config.yaml
norm: "rmsnorm"
rope_fraction: 1.0
bias: "none"
tie_word_embeddings: false
learning_rate: 0.00328
beta1: 0.9
max_grad_norm: 1.0
decay_shape: "linear"
train_tokens: 492300000
dataset: "wikipedia_en"
MLP neurons of a small language model. Each row is named by its layer, matrix (gate and up: input weights) and neuron, and shows model dimensions 48-175. Each number is 128 + 32 x the weight over its row's rms, rounded and kept within 0 to 255. Numbers have three digits each. A neuron's up and down rows have the sign that makes its largest values positive.
After each neuron's rows, "fires in" lists the words (lower case) most often at its 100 highest values on Wikipedia text that the model never trained on.

L11.gate255:145078162083073105122068076070130091105178166190058212088122131156096103073178108086151106103108112106087077150183113134110158125141093105118148145103089073135188130172159135082078116161115176104145135135140138091108112120095090102156122098131163132129114119107107144170055136088148170059097065193152121172104098152139132152105103145118208095078109081152089083103121086143097125147121
L11.up255:187113161097163091078103132097085155202143105078080111122133146144124087147100188107145121126121151140078160129040117148078101156115140144150097139109073095152133131138104149128098168147076221156157176097122108140088105151188097138115139129128108165116104201108089158135143153157129137140161100119178111159107065121158110133108177124100053145126106117111086149110108093102106184089121
fires in: "in", "for", "of"

L11.gate138:105158107170145123109162106130113098134152109134043162166164070125160136058138134092086093070177119121149064176112153207146143170090097082150061129105150151146127157116133118116164098196175149123140099158155117134117103102097131115189154109131155168156179157061073172135112152129147141124139097135136040158134098156159138172080133070142141117074113195085173156123131087110120145148121
L11.up138:129158152173129123113108149155161158150071132117110129140091159141184050092068087209105130144113116124178139123155094123088151145114085103134153096154104057126152132093164111124141145132146093102131091065105147150187153189145152163034137156118098191143075108135128147127125139121159077119146123183139147171148116144075135140101112120091097093152182096118074159129065062129127138128068
fires in: "the", "in", "his"

L10.gate395:140155184105070064098125044165135157153148135104061140114134118142137131128164079078112096111136144129135060121222184160152153075146119146098090123129132131148127156167104150074118099124120181088083121180110116126108100113149128177194142162179143132138096167097129122184153186070063158119197168131149110150132097125099166167123123138132123139165118124129137123111109168161169154155106
L10.up395:175162104096151163110154163144145134201181122114155098138181124141123170146065115173131127116104060093200041112111178096076133116124119080132074156154130100107152096148131102132133127142169170135153097086122161132150075118131103104135172173121129130174124175072077090056143077103108078124167120130127079169102138162171127120151128118104124156084132138113141159158148076131101174164124
fires in: "of", "in", "throughout", "during", "from", "by"

L11.gate48:154121136069143150158209135109022112123157091170156093176120073132089125068134121143153084098166112116124153117136115101121135123157094170125079165158163153126168105129164193076144077134174112155127091159172123089068075154120120185138139115118142114169103140163097165124085167126111093153172148164122119158156097089162104165160131187126158059136198115136141087172151091113091073172136
L11.up48:126117155147125116120147168092110142124122111121187129130113136100111109127135176179101170082159123107152074102228170131102160085163118094120146194083072193138104096163117116096123096123118103115166131136146156138130094109074127136151151105160180096127135144107149139157095162165129132118167109144077150146132184062124054194130081169139144129078098120142104107088163072146111167190159
fires in: "if", "however", "that", "though", "while", "how"

L11.gate183:171111114132153131092145062083098196106137143134094131149167068120138195142171110172114077164120140137127144067144125116186110118185110169131123187158089146077131061185163136106107159187168147136142095147190130123111121137127077127150139104055154137180108091097162124180072061105123131085108107105090124116157130131118136159153059161163106140083151046189112112142162104138085133130124
L11.up183:158120101127212101098083174088098148177121088084083158183114097086154067122093145147160075051151154117129131138148146067139110147121167164077133133129161096111115123126175161031147132136122144131124159161171130176120137121123106155188120118185152085118102087089062174179161117129128148119138129137166171118152095108139070207069123080159094123152153088120115164100147137127110170118157
fires in: "that", "of", "if", "time"

L2.gate80:166141157142143126157086072215089124077099085116102095090118077096139119068094140124110118133079170103139158132153120122099168113170112074117095086116106090120140130091154131144103118133146197161132158131165163141123076150126130145159064135142098178099105118140124155146159161143158136090184092135077094116135128089088112132062160111138151157163095122140135031092214145106138177157095
L2.up80:106130149163121182195112131126115126025076098103142110123146094131159079076132134095156119131084120188143135169134133096104138161169132083080104134175101101107139130076123136134123125148132148133114128152133173135140134102145192112151105096117143133071077097110110144161159077136215182100215138135108119148104131075107072151063106112140150184144119122122093065071130085150158181144087
fires in: "city", "washington", "york", "california", "yorkshire"

L3.gate357:102085103080204109109167085128140158152185084129122127149123121104132104103121159116130172157116160075108145145106108159104156126187062112164129125090177082151132147058127132149142089085165088163077153158076099118134126069158081180144098146080102214162124080141158096159128096175096123152178091156068058110162172124141081142152150095166168156106148112114117140183146087134108123173171
L3.up357:137076127103185062148164139163134180170160115183124128107072074130114109151101139141134157142105129110136118177125209122170145085128146195138118125156121170169111144085143141087159172161082124148083150104079176095154105072152067135144140132133132155181127086127097128174090126141105046108081059186141198129141108151141164192110174141151165129112143078116174116204111108130127112152124
fires in: "no", "non", "nominated", "novel", "not"

L2.gate327:176094112161078127110187181117130161120164140119114148096102115155132105133161117044128096133150166146141126167121130129152162115135175167149081133128122139145119090100116145165111120111166141147159182104175090144106086119164115158090194153124164134121120122077105123134162137104129115164100057125113092119126145176199138152175155120108149082109123101082202120121112088084159152089093
L2.up327:138109135118112142128164063133159139112121139123119131090151133120157103165156192128153126143102171146159166138111168104139111083130164081129107122169145086067170169190136103140111168139122182157099142132107103156118145177157101155084133159145093148134113166133169171137178149106152134085194128095100152149100120130146194132078180119134086197085066115127079127110131102108169120131145
fires in: "for"

L3.gate584:178119192188108185137162129115090102166121152123113166115113113104111124151147106132159102145140153089092126105051119123087084097145133138113149136115144084119088136118127143106101163120166161108081127131164082123125138100139161170154141080170162195121160089170129061104132097132062086157118125070151227107114174110155146154119140128139119087140158189144171145141101228122131043170116
L3.up584:137138136142072181141124198140120179124128141110129115172119111120080170113151226152152118130132141139140147100115158122127109116064126130182092104157161112135097092128165126101106120072073098079159119101150140163057141130103089083116119129163078055163130162103074129186162107081105102179137201173075122156150138130093153212164145130098158133139120085188123081157114152114131132139119
fires in: "had", "did", "took", "middle"

L11.gate96:131095130116121143135157145100144099127160068174131161179123138133118145077143144090121128075185103043124166150171128139130124084108086096150157064166110099154119186191100183118103129116075112102175111132095071151196156187152111124145113149091162099120164169086102162121123184105095143125091167152117102155119125159199093123139094130130133059102129064189182194117134112104082163133102
L11.up96:076159128147132137117101126031135166111117059138149116149128150138093117163167089121109108151152101131082081114105176127136130133033102119178134105138145166147072159156149154061108160114112175147105116131144151146166120078152124157153165060166104061112113125078083131120144172097130201164127135091144073135113169142107140129095160155132143148127145115178168111110116178107117140128102
fires in: "of", "little", "half", "horse"